Weights of a small GPT-style language model, trained from scratch on English Wikipedia: LayerNorm before each block, biases.
MLP neurons of a small language model. Each row is named by its layer, matrix (up: input weights) and neuron, and shows model dimensions 80-207. Each number is 500 + 50 x the weight over its row's rms, rounded and kept within 0 to 999. Numbers have three digits each.
After each neuron's rows, "fires on" lists the tokens most often at its 100 highest values on Wikipedia text that the model never trained on.

L11.up665:447521525554477443425580486480550531589459508542507588478555375454441438527450540445577540501517430494508522529495581534453492383488458458491447478410502497527495411463516445525519468558495500563533409497565523507565479522448463509500455554532476505569475542467498443542519418483536524486560527475566422569540470517553465507433533491411505503493397538514424500604533473523497516434570
fires on: "\n", " | P", " P", "ap", "erg"

L2.up24:548463534525396488527508561487436480546465524486476606561462519492506578469464491424576545513458486477523446523566465562509457482463523522505379484513479502518487494556506560483551538521489497474487471516498558565491566634490468569545489491502525561498500569541473540652470466467502527503448465490569461414508403529510530491476429541472551532512484511530554492535499392524464528566473
fires on: " Cro", " vol", " Mc", " Mac", " pi", " Portug"

L8.up766:473401632501527530536463477513452544462522473516461525489428495511613411510516509546561460374443414529537607554434579501487564494533490419532418504413510531581481480502566627490579428476520563505487468603521528487486442538494446580458416573553486455573447504498554500502533521509501522510509524503493477439576526449442467533514376522524504553496557478506466498492511488522508528534459
fires on: "\n", " v", " coach"

L2.up808:478470485419454599380454420446552553502536508504401555462531505468437550547526451431500470393518442539573547484491439488573462613501543433498589521562452552497546525552490616480553462465447613514556531465495548471566535469558448474551506497497529534478479408574475447503508515482462465577530549433552488492509460449563424508571478525515491438507449570432417506529546477495435513533577
fires on: "iv", "id", "og"

L12.up47:588633597432516583483499397484585473514451455508545480475496530522480450439549474473483490532495486399460490494420578543529507556438499550565509512487465538506484572448484422468362476437470467522563437436504453558536408519615526494534548529562456448481511492509554453512392477462455517570566541438504459468551499535487370515483488530496565563450525528514485490469518438501494479511523
fires on: ".", "1", " in", " | .", "2"

L6.up732:519369480568489561477504466573540489469522581495469482464531409535515510431488515512439504465561505525533516530539446494540521561533385416520600549513505537470427552441549545479377470553517454487424429563530538487498502470553439627518408535470545493552409538565521441512439552524492513366463558460483494465521518464534426555564533500473609638510580522502481576559570485514514490458483
fires on: ") |", " | ", ": ", ") | ", "s", " to"

L6.up409:519357470540509442516416529513510543481480417472502570472671507524444605437561485499529475580524463610430479460584492484472541466480435493496550537436463547446506498556533543467424512443502514437486439541552594527462445554513512584509497504530474478632513448573465470597446521544469450417493539401546570461465497521533451537560418479482458504477571520455515527507465513499446500532580
fires on: " l", ", l", " d", " pr", " L", " n"

L4.up23:513517533479451466516495423487452465515513420554488520499560499525483541402462430576519414451500515440510463499448469499448554545574439495422491535543564479499524532510550460464474485497529435483538494532449504520562498514595451606574560487496575536502439479504490452437547477549427523482527490470519484449621475500433597512485440433486566550513394437561590601453423461582429409451457
fires on: " only", " received", " founded", " defeated", " own", " married"

L12.up795:503496564535456496431497474601506451576505412449451482534499557542490464450462570412527503538441547496466516487507462477535562495537521490457618486425543530464532438403496516496547388488535562613470447518545492477424477668530548508526570461543474536513498546451535488556528466409540510477428549562547469488565483450475542587487516480435532499492527486513486483558415536477433443558467
fires on: " |", ","

L6.up962:399493568393479509497510508623589535395522422555469520472403483482498428470556459520482533482536514539492508525457552457395562465555433447463428482520469496483444506475502609482477478466473561505451445542494506583476479520487462401411516581455527513635434585498518449419506591565498457585550538464466548444616525520414511449492436469537459541462491481380539470496527492524516508520475
fires on: "\n", "ai", "che", "hen", "oston"

L2.up343:520473521473475501452432397544524499456479423481507500529638557500633466500493537461547558450439437466515424547472613549477476539442531458494486466472487537557487450502521507506571481452485487511514411538553568462439529532552492458464466657474488501420376600608463445513529551622456455578508529500486516412453474564456493551457427530451493493490535556474461575590535533578430561461523
fires on: "\n", " W", "2", " K", ", ", " R"

L6.up415:477446566534479413466489533569550502505433485600469522509440455477527574416517484531483548524502529498472480463534502540556566482534438528518510490443490484534382453586480572464573509558555585446616503540536517484441461415360583589500489536551541415511455452530523469507454558536513535437538578489531584483497481502432373551495442378490437622535515538454601575438492492557436469455460
fires on: "|", "′", " US", "°", "IP", "\n\n"

L13.up89:564507456558578417531489520462520540530516536461541587460537539548491535424412480519541529561487586489482556474531625514537492490534411505497621581438468625427508523544541491499446551542550419470447430539448508553524541497465574533474477468494440432589451381509506539516514485503455585449502538457585506498575505535499533534472550467493473506416438423430496463513511486484453428545514
fires on: " f", " p", " l", " t", " d", " tr"

L11.up805:390584492531478463498504514384467494543479489446483511500524423475521535498482535474462470464538459521554501492548552475529549485579548422460467564467494514433418464461464463520486463560475520538534503564515429513609502498549455407509571646543545538553500524469470468546479524530547467560492501488431467530499452542510495498529511408501524581494482511466486498496470497463479476472550
fires on: " | P", " P", " p", "| P", " | F"

L13.up294:483505479496506500456518535553500536552555463500587507545629500523557599451495487511509497475541484512540499582482486482537515482472519482603572480542596611499485440509559537470546538553442530518549477553552441498538546541510477481547508398465450475428515533530467578532392475495468468523432540380506426470560480498389515520539436419482534463527489499450510514570520496520435455341482
fires on: "a,", "),", "s,", "er,", " Af", ","

L4.up347:477467551477549525478560438539618522515554434598518503491400409576566497425518429474519533495461484558564456517478460511562491507501314416417463424480557550473490524545604482478432488547543453429575469489440646628542560515558477488500472552534557471510461596554483467489491556491437467558537575432522523569527465370449528488376551477535477557539488523497541513487513505548493470452570
fires on: "ak", " kg", "iang", "ng", "-g", " o"

L8.up882:471451437447597506559448554475529498535529463485508551611529472534527435501512473429525487491496445509464593500545550521468479479463507438519580564383515585467578406533502539467501480531550478525493496522495485562589485481519528451533476534464411531501438472595423516501565470519512490458529445409462538473462454464555423580417483363467495525353444447477481522540481469598526512489526
fires on: " p", " l", " c", " con", " st", " e"

L8.up156:452585487512499474535567489597544461526534538513548485575535540535493520550527548510507476439504428543455491479538527417539455434483480484515537481495431528629497548485488537462526566425457513451472503555562562549471527552437504522513467510506477543503456498563539509501499528527552515537461540466623515513520511505448603465618444404510608441472459555457488564530509440503433434404502
fires on: ", as", "),", "\",", "s,", " as", ","

L11.up835:458428486475467451430544457576548469533451408504518480540542440515515450436560541500517554506549523476494532473543541493494499498546500485564510514446456553537479481532549476501432458363445528460571477449433532487525474604476510541574518510505432483541460467556497504515476466587476521518522552467576494519482516444501491534473506458413476496351439440474521514529580484557501427510503
fires on: ".", " m"

L7.up902:502508566483541507512460594505502529551522532540517503544482519465528608491520520504517486524482435483473464544501512444451496509505445531539491348527450483413513528480402597478518569529488524416490475493460446463514569451501506478524568456473518421477445487476513503449535501486480537491521545400532434532502468496488534480472529386607580495498534529522616572542443545583506470399480
fires on: " un", " as", " As", "er"

L6.up431:556454507451539439463553464471558513506512432470499552453508503533508450503491516486518476472422506516471500486483559577429521478607511382486511600446496523490509518453510530489536560434559566530486509534438459542360575573396472461477560477422499464477407455489454382463557575545520519513506543480560534387462486500413466626543417463543498561453429584426520546574410470565526496540526
fires on: " D", " C", " T", " St", " A"

L7.up950:469463442535435572524574557472451511461431490475421517467435484589612508468528522470573372414457424593569568481409524466525466505519536504471554556565414504495419515497513452473459527450469483487513505494417494494423488541515467553520587512471499504466547416494421523491489622556465511522452586547556518537512663523456510569490530483614582462429498509459489512573458521538491469545482
fires on: ")", "ive", "a"

L13.up737:498561513368448448490472423476576406479518555583570525470487432555485544474481471452472442480483486475575451541323588407540564569421513520525619433507511516480501635518492465452523434454510493593501487431454445551515523552516480472632500520596480474504533410483512531363568608536489551552470507487498537502597541446510464488435494564384471541478428447502553523542482425524485515541496
fires on: "2", " be", " |"

L8.up428:467475497550463498521477428500421471510529468574571524519553433487475542395449463510531465520434543508449495492474507404488542458523516359568481569490511555546494458493667484473488467557492516441511424559426483444404500511542484498617467535500422455584479470537515421420521512403542507538502531504457480564478462474499508590471563531557561582469478460556523539597492500555430565476483
fires on: " p", " | P", "-p"

L12.up896:552543447449467502506454432514559550535425408512497505462447449509555571509452509378532516465430523564584505507490476522437506453480436502446395530472521578460458462486465527500393427504535464492556477459466484508515581461622397454526557455543553531435468444570627469361518524485554458515495507482535581605551436519558512480458521393453569507450527532516506553481489573515498631537540
fires on: "2", " E", " | E", " e", " Elect"

L11.up755:479517532507478545444558465449521468390400532485471497584467489663550524517482471511454532487512535443494499530452535424489428544492423594530484573505491495557452461474528535467496408457478507508471433587462473446492582585515453443501490567416498466444536502501528516567459545465472529463496543462546500529511516480544432561521418465442420562453506452463356535551470425563578561424574
fires on: "ing", "s"

L8.up516:475434517442542511404539487552503525497508517566444495448581454503493502404521579472526496395493476457440456516510468417596530490607535516539553609474486507504524546418559497443493494404506531534511496516530570531451429545485463547526478579436529524503468472525520454568490572524504513469426555480418455522550501529470516589549416351531455553489541528511474442574606517559478475459475
fires on: " of", ",", "=", ", as well as", ", including", " Many"

L6.up892:504556561561451503568510421461519499517499484492526538505585400516543543506412537527585488494526501537578547495477563481519546474494506452429482545547509487565459474510664516490522495532452423485503407540482504499488455487496376430531562528462469508505505529563561393561512542528461477468504482433490523481479483496585442438429507412487602528510549550521502566495475506487519511395568
fires on: " P", " p", " the p", " of P", ", p", " | P"

L8.up480:603453487556389555475559506559546521561497534511454500514506443544439484532584566489500516421479483493447508478541521447508527503425475515550492454527516488437521492425475510479434434460462555470451550528568547558502483552401493499472548638514544485522539510571371502559492533535508523618572606425496484534477405474405467441546463400505592509437531592479481430484475473554465426460518
fires on: ",", "s,", "\",", "999", "\"", " season"

L4.up13:563476534537460542487448487514500492409526490462529484538489533497538410475414491506524546406447460490506536509482491491365504542484488493495395503469576470445464468495514494468552440560540565521499482552485510476461540454504511409478480557490482498477406486460633496497497582512489472553454524458486365470460501552518416476566504530486491479389613558538480507488560474488562430430438
fires on: " Department of", "\n", "ie", " on", " movie", " episode"

L11.up654:491417504515448559504519426408485484556472477489457505548594470455523424463494470526544476487595516487440524550451555522518500534507461474453527531557507541571595532518534472487525534514494569503432501577480484540460408536466513502502479619540443506613486422499516497456548480521496480481559531507378494429491556487470449510430412573435489436531528538492584518468534552522517481504532
fires on: " of", " Department of", ".", "American", " Best", " in"

L2.up887:453413517479435563469525553380497501456497477495497521557533587494497552511514599510425529461392550538501528497496497513427423550584480492493572453515549443489469460467499557487557477521501579543521459521392481508529566502498538493464588464484484536434463499519485490515483557539536509570413521524546508476500430604463519500590354564509461600496522531480518489441475430515443513478426
fires on: "n", "ris", "ons", "hes", "res", "ne"

L12.up746:520527461530516484556470507568564476468514406466507510545524554564506518446515559459447491510397494494484470538520483489493435546433541428518396522526512489577590545517501495439421467494498467470546487492508450502487601638491543461572457573448490470480440543584497431473426492450425530547534456530505509483450471479540533468436501484446519535463552476506437514464456452448480577552510
fires on: "ed", "2", "wh", "Wh"

L6.up753:479471494517523481532481557560494445523359580518481524502468447479514562521520651496577490508552503557413402452453519434526509617484429463419494451506486523489425574475497543457525446445562469467486481479469567488495546518522506552448656471554523462478494471477585514457442536587484479496494557411543574487572435557501500571502461437534497484467523563465634507527535522510435390565500
fires on: " an", " be", " a", ":", " so", " the"

L2.up779:481475497477478483529579517455497551446473358547454495496351425574571553404409503448505512480367513487467468612481461508551556476463460455463465500477505518547504512385499535491554576481531551461543497466520562420458529575499524484497451528568460484526466487583507503460607594498535542534456527536491455494490513448423477503503418498431553558543608524423554486473506494530404580454473
fires on: "\n", "),", ")"

L11.up308:575485500474497512489515435525505436509484451551485523487540497547554509551545515469547542404518500497483398517417536521472467517539381485515488480575448504516465400540492557481434560455504588469491565521493543520511547460612537415483457413463433532564468507567580550535447549474484469519535486529492511502499518467539565499515383503581470524495538524395494536537418415520515510473488
fires on: " D", " M", ", D", " Al", " and D", "gar"

L4.up906:461536404505473407409516461528381573450414431441500497468480483592537565499457552504504570491454496345428495477508536467547456503510550457510491519446513446560404507520544570477560485444522460544541494554491519443499597574489566540507488514426529462426552561649536528607469512427446537483451544515529507529549477442559517536548464504436505571440492455461464563483423471566491571471532
fires on: "s", "ing"

L12.up728:572522339480464543528513374479480521439521541475512525494634501522471504459432507405629492549465522510506539462519482532498547593435503495467554580401526501574409456503478456474483413516443380449593367497539522430461475460564515480600528593479503547526451497588511561512506505492506585469532523497581512481535497570517461534453440408403497603466470525547495570485466480524468493508556
fires on: " P", " p", " s", " L", " h", " and p"

L12.up588:495498454544422514482533450536511506492453461515437489608533516553562627502549412421498520468413498554464551564522507486462540542506472499495516524596434469540478530518525581531473425465490545528560401513479533531462531586574542456590597468526497525556410491564497515470444489510483608483422515401546433526608559465492472596511526432580573511447513491442576529523459412547469497461488
fires on: "\n\n", ".", "\"", "\"."

L12.up871:441478492550529429430523464542540490445462441545525512492507601649488529514486535495424471458392543563542454542548578425563424549464517516556505505443470439572523483529460560457443513576505494488456467561410496447495549610489528451529546512409595418446419508622469524584463531395471465495479566455508512604485506506578475517428425502531442526432448435447492544502507470493402584508588
fires on: "ed", "ing"

L2.up881:555447422473466604517473451519578513462570493571439529518532501508467460478521409403482487473455538562457546488484506508455566589509616481475482501580527551523506397476474546469517567565437555420440475486512509487523470527506418511497474519544470430464515550549478461501468469492443515536473512413433441494614455439548442539519460468423526496473466416502459611471522451556526521487634
fires on: "ous", "med", "id", " black", "hab", "mad"

L6.up946:512458552441492556533431443501483422543519486496527535508484584489480516438540464419456511497491437465538533436589442426543511516531592468525521461511479537477479438465516475466531502427506541557581479554520595469563441449657508550508544415548423475589395470572517468542466564573480476485493516437489542556490519501464477497528454433540528570505542503490550552588521472598523539506491
fires on: "ly", "ely", " r", " very", " mainly", "atively"

L7.up693:433562406481469584500435472561564463476449458566422526492503509475622485531513412588567549485507430506525471549475482531470583551508441458438495575551428555567504490498400504472414511461493499533428464503546519527467437573586507507468522526554511539456475456546547407499514640438496534457521535490487528425529480427508451495488529496462483461515415593355545506496469522452478482512491
fires on: "uk", "ur", "az", "-", "ap", "ang"

L4.up470:517451514433454484516514435581471490420519497518517503462501388483524522509492506538520475526508557613484438501510430532493498542545497417418565593525443467467445550542473501481481466558512469518556452497392502528453503554547484476503413535465481440524533516483506504668392517489477498507570454444462506444547470460598505545556479480494579558541443581476523509541497478489509439502505
fires on: " | ", ") | ", "an | ", "a | ", "s | "

L7.up621:449471454496519560446534475549508486480450569526498500646540474551548526492511549473474504512474522533494499468509541379475519429597497483482588537511446519547444473455469538477399596429480526455499459506525440463483515479494493526560504567458479481576444533531468394495473446474480496485423526526528447490542605399562530632520500510490491539438452452471505441449522483466444513452455
fires on: ".", ", who", " who", "com", ", where he", "s."

L13.up680:478503438504457471434446465542539529523430518590424507650484483542478469493504547459491507465558542487484561509544530536520491603539513434509483497553470541528489457429451532504498553550471512566526500507471693460500464516456583492528580494451461449401457458550491487451450499478382570473520514436598490573464559470458546565487499527506411539387488459521533483523506486464492557557547
fires on: ",", ".", " points", "ars", "q mi", " yards"

L6.up280:489469471480465433507497533414555483613439461489447525523476467538607543428495471421532529479489557404543577538513449472463484516591490502520483561480503463605416452453544508497515485403415645448545411498535574438434454482449500487511519462529523432531383548514595542526485443540575468497498548449440537546479545492512384596443428469582553497467500570559497514568537463498542496465513
fires on: "\n", " that", "|", "ing that", " Peak"

L12.up342:513564498619409511477532400456518364501452388640516514529518446525504481545542530460554548445514524555455558538509482451435541552486467503539409499537527531518400515500494426515501453580553459544503495595457556510496497495494474436504406438556475498564492452477623532462531457474447550565474565529447525433492486461554513570531532512484580508434454551504525527583498418572515551494438
fires on: "M", " rem", "==M", " (M", "===M", " \"M"

L11.up738:557481478535522506535512514485540427473462511602524505529566498492450523453529486548459470461516460524541571449464544528543465501551481483477545500569579507462480445400558415495510536571527441446530526560438444503451435514570531476467535503582457557486512454489560467490575529524405494541547584479473525564566588516459505552460506362578504479391580476532544539470552528439456431474543
fires on: " \"", " an", "-", " (", " dis"

L2.up371:488447503425399503545547562455534542499481535480444532557444529496450440486560492540505461515501419399561556433442530429522441477452434508504469517515492584445532551524524492466542539540459510444501523504497475494575498548502476567556588594481544445576526549570502454539388619499519536477484583425566551563478549515546461419538440449535518544428563520458552452463602481516443554468440
fires on: "\n\n", "\n", "ept", "ion", "| Preceded by", "Ge"

L2.up681:528386503523519613442522488499479549539448554442497487526446469569463491534538449452522401441529464591477601486509494460502598438499538489440561559466441546440473470541466552502479580451453484553511420494479501485468528508517487469495519534554631534535447464527515477607509531500533518491376534496498475453506699476522485609522482479565521508563559467446548520501418513494448482533504
fires on: "ed", "ary", "ry", ")", "ys"

L4.up546:472474525477553616484460350482526544477533490530486507537463522524498430514536459440456508477446400505460520563462588491524500490586514417486445562501430491456516490442528574483530570533558478445486456537451512560514436549479598517494470578543489549624471491509484497459621530489464511558553583501521491515551490491425504631482455508421523541433413521425499453431519391541547528466523
fires on: " v", " ", " | +", " adv", " | −", " ass"

L13.up400:472524440429473443556433482430474524399458531514524525561539557492510603447558524506448503601488511462426557497415616477471520527525439488473624471556441525447486552596554560476478516545535539423512429564511555493480521560496532471521625607387502556502541526529506422539515586477486562440563471478495367459528601522503558507503486573490530510426469538515510590530549448513463449447529
fires on: " ", " the ", "un", " on ", " The ", ", "

L11.up677:532523487531412575524511479422502527410486460531360440576494565446575530439565547468406501528539502466473476482559549446457482535553456513482571559472489514436418525534520499493517583579494509489514541577519463444395500444454561496493481668469534508618426466566466494477510532567487569442470480530560428555539519503543547621537463462502532583440522524531450510458433528477529523422473
fires on: " on ", " to ", " ", ", ", "; ", " The "

L2.up474:509482432424499528554401472472550570592425440583476511540585515465491566611530498510419486478449480473434477536459515446386558445431510485558518558508431570521485535515363554489459422512631439532509437515556460522502431557510540559506578475547526438569431557573465556491620540566550511453436564474510477485485472511525565552493359584503466506497533522506528487515483390467536491546496
fires on: " con", "olit", "arliament", "ors", "ubl"

L4.up348:433472474493447471461387484566473489486479428554447520503560531525423517538484471542568472506455408471546568463498537522488615451539439528436471382473469461553424518545564516453506463487473488523547490511436556457424620504531450488591537558525582574510456464539532522529417510533554541486400568451575471568581564562479557474496449488458492524484592534401573513526581489562539514382480
fires on: "ly", "ely", "ently", "ately", "ically", "ually"

L8.up514:463473514537486537460493580465528442457472488533488558460499422516529516397529597507538480412540525529497434467457496433555490542514474525519450460466467584484521393492424628487539409403512545344526524548515522556474492459467476411454496525555551414579528470518429470440509494533484496387551480529560519476554535510482459511508513463527550484484572539504534472560469530544507436465574
fires on: "\n", " |", "(s) |", "|---|---|---|---", " dist", "| Preceded by"

L12.up498:533481498505528498496536477568580563511464536495489497474566579530522533447362598446503525515503511526472539488511589549501432458498435492430525410455526470520496454508514515497463484495604544591491385455514545491463446543549531565459504454543495443504395430533521486496459511451543521444441585392550548475531414431535542628522493479609503544438457491486533489482402509416468481534501
fires on: ",", " d"

L4.up482:555464530441319699500561464454537537407501555523444536536518414500487496399482440505450398515436432522490533546480502470470484528458471520484536535528473470508524561545538541522613462522515491460552480466394500509532558527562493544542583574477512520548484477509484425527536552503498556486476556481430508519576507558495463557468423441519480484497571587497534485494508400476464493463494
fires on: "\n\n", "==", "s=="

L12.up443:508507391474522501501431564446535472516482495562441520400472480500620449499514423437530486499608523495492428542399528579500526528473458549515564480463462430612487535505562464481502445454508481415554491477483552563441472450548533409520456510511499646528396408522590503544517498518524460582565553488535431564538544488487369473475465506543516453443526482492510540579517505523579517363500
fires on: " that", " like", "ing that", "I", "ab", "-"

L12.up559:450570426619491431441441488429505517531472444486500523547490479609447455438522569507383575523511559554420544486534465480493502528464545536471548514510501563517486506543557490462390501480607501468556544564346487436434500520518487492494494502525407462540489502537556561529401563501487532453492552508552457578447458440483520488507561430432493586380486513511480569479525474433438442472528
fires on: " s", " f", " m", " r"

L7.up245:487477509407465418475469525490557438434454560450461500576578451566497525434513566527553446526484466490555571496555483542429560451561501502436475470458418459414477542513492454467543566463480560561547463548529510491446563586529532398514548572521567465566479517537473521520463503503572502483459657471541402563553587400500521488553481551493442471464506480454471609553530483444523504462522
fires on: "ly", "ently", " also", "ally", " later", " previously"

L2.up30:474508476469521538465500474434492541415376479566563554549582477443464532414562504516554488444517544477566478492495409490503525502468449365496490536588434495566471435526473412485562495524557545475497462547547415491444465401426583511502563463555433494495441524554421450473439518518525460480507528438422556437487491533494317621488456490522549494473473593443562495508570483567467519436502
fires on: "op", "\n\n", "\n"

L2.up91:364509489453532568525543481513611471483488409510489566403446546525591467429480513483475551496541498460533476469425515464552532515444334448439435516532519505557474574529580510483483541558538494489508502567368583509520522468523574460517519491506485526456518475477488488596555529518412504427492517449416510541643593435542427513498482532557525505508473516481489457503465445544482518501451
fires on: "ang", "ong", "ng", "ing", "iang", "g"

L4.up479:535497471457522382559531520534527575505456462492513507554487515509468501486466482549462516419465481559558571504480456502467504444367432512492533501487384566376423515514445604452378559507509503452488457546425543480498530429597450600548498492439478531585470486518536490483499444547467497514508499504520561531548506424469501515584531475559479543476441524488530589537523336535562431466487
fires on: " under", " over", " using", " without", "our"

L6.up1004:570530493507542609575558495582418436504508477502463505452538481470511570478538465510623548505525535528438502507470460456519551546441467452366582474504487574502452532451414603436494474495603507446534512505507434561467517486508473533501525492452490452532435483478607479494506551588515541542467588444532535455482457423511446573527509618498380546485594478502503497498473492510434561590625
fires on: " the", " a", " in the", "'s", "- •"

L11.up533:519438479422451491548536523503522421536464480568486474489536531457542563414501425515506523521579418513522501510474597569495549571516422529451575505600514509478435481458481468450580550490470431474553511543527484503565492557534409482546550479559508551480502475501488440482613497569441514490483572435485555512545615528435527494444512474420560467431525550523475635544479451561509423499487
fires on: " \"", " non", " inter", "-", "y"

L8.up326:473465537563545464590537586431542511435506505535399522530432580504564589524593552442545526527456490467522597505507573562506551467529415505535496473506406450518465563498501583466529512562498459476441470496399512489549560497462467515569577489460508491520532477590404526546525610429567523490503514448552456435516620529610520628477515433514601496497368514479518540514377397554464436445445
fires on: " as", "os", " As", "or", "es"

L11.up609:457528516458512493456593459497526458542447432475495517497518521564494505462471615435504468464469524473444447477512525550540440479451500505485462478521481548505437540426507442510538373459544510471553422464550428455489528514532517542515535449502394545508521475548499537569509540531636517489453544466535522439545494590500595537429517490498535599473591524490448549657464491452574503490477
fires on: ",", "),", "\","

L12.up250:431514496523450520536511502511489456510439452511535527498492439503487520408563477573515532420506407475655577549558426501534501461549491380475412515508519527509507343523559532504511480551461495448498432539529454475545515531471416527560467562502477472433505567557458454549548455511423500497456531471488480507505487483544560527570517518433498485398486480467490527537543493530567452401629
fires on: "-", " P", " s", " p", " dis"

L6.up12:498512594535484553503576463432513501459508454527466517459550393521437483371488519443550480410509473511466543505445524497584431506609545462570412558588459550441460564487531494475541516500484572456497518539442584616513494506524468390584480549561455474531444491526555499477497418601403538487433485482532409400507522510501513548592446575574538496449571480585558511575498467491538522498429
fires on: " m", "M", " | M", "==M", " me", "===M"

L8.up755:429408493405493545549565585556579467588472547463489517502553387521550537475545563481567509487495538496493523487469505483576435450450500529501552430522427560539436470556467555460471449457501527500441493472476477526468514598565550580460442545540483588515390566526420406486509484512457499539479553423522484561521519478513562486519515475481679551448436515443499550574450413537467454474510
fires on: ",", ", the", " where", "ough", "s,"

L7.up243:492507391474424480490435444484447570569466495616476534483555539460597526562520556529459370601503588463455541486521548444491462505496345521532565436495559533472454506480392561487539491457569479469527495579543532474539434575531535576480553486579504492519519584437543603486488517468494425509489530418477430455538398475508516493524553484512536495427589538441511596489545522480454465529438
fires on: " Par", " Sen", "ul", "p", "olit"

L13.up817:500487571611510529444523512561544513363428476538485513483446511644602590500463533483462419487471627516544495476501535460497460444507471489459506535511401480493449447421546495478517455539468515486455490487583439501523510553542495539574519533474503555433469564609420453533479590518538535488387506373563499556529481503523630502418499548481455508437504477448436550490443486483465527460498
fires on: "s", " He", "ed", "ro"

L13.up223:539489545518413418498489477492664436499497527498494523464484449533542488515511440412427436489398461556512581477460554437475520606538526482469565470437471500505494526468402510515484457529514498503570392587437451608488528471467519498570480505421447533536529526508588437415553431602495553533441473466548519545576486473509523453416500537386545486474454475519461502467502458508506567439471
fires on: "2", "W", " W", "w", "-w", " w"

L4.up621:478477540514455539462507468550461523420552481459448550551580609505487623505538505507455483618465518480538493469494449454479455555528472484447530462503558527502493445441488537510569486513478524470481370475525559498603455495477468542485528497522560559433520603576562569549533488465375489540472542488517416463565497521513452557548499528513464482494497615470463501474496434470514464481526
fires on: "ris", " Res", "res", "duc", " Mus", " canc"

L7.up804:533503561530450485493497411547573435531472453569552527484499481550501607491631492480566467447468481469493529494493573548505514532568462563425446530490521585570602570525532457476510445517484598400426588496447521550585556557520419496587518570569472475500558445435576430438484493478390514643461418486475495547574508467421605408510530557544485487481526457494511562519503435558480542549538
fires on: " co", "/", " non", " commun", " Mo"

L2.up6:543491395459440454507517432507608539464420493606525534499478448464553493513484478548511442460427481495516510499421639530582492488530388479453523453490508529561456431576421586452513399479518455453445473526427506395404516423553535589584539564541493427571533520570503476414536477493483461483512444393538465467462506586561503566539463494549531561499430548471558474456401399507545450532479
fires on: " oper", " each", " every", " Oper", " ground", " dr"

L7.up750:498382466568510475468492508455544462452527474488458515518550458552467492464469516469585496541393480516444576491483492516466472527472572521489458539454474496486467578539543491470491468423511502444487512548497557477483603465600466380559529530519604463585519505518494512437577485516391499555541581521512429486465516512443418526496494441570493489497482591415504479478477476401490524477519
fires on: "2", "\n", "==", " the m", "l"

L7.up1007:574437454539474508553514486555391449506408412521483532473536511469492563499432510415586489430489544544431335457368446398539516552495472520331494559516494477468474582535570498461469450435566492422516453560451465479490521501463525486510570512503484482505524602559621488504517541538461529540431534494573513559531461620531511435543515463422528472518552537445529487545508571577501518529579
fires on: "ed", " most", " an", " the", " a", " great"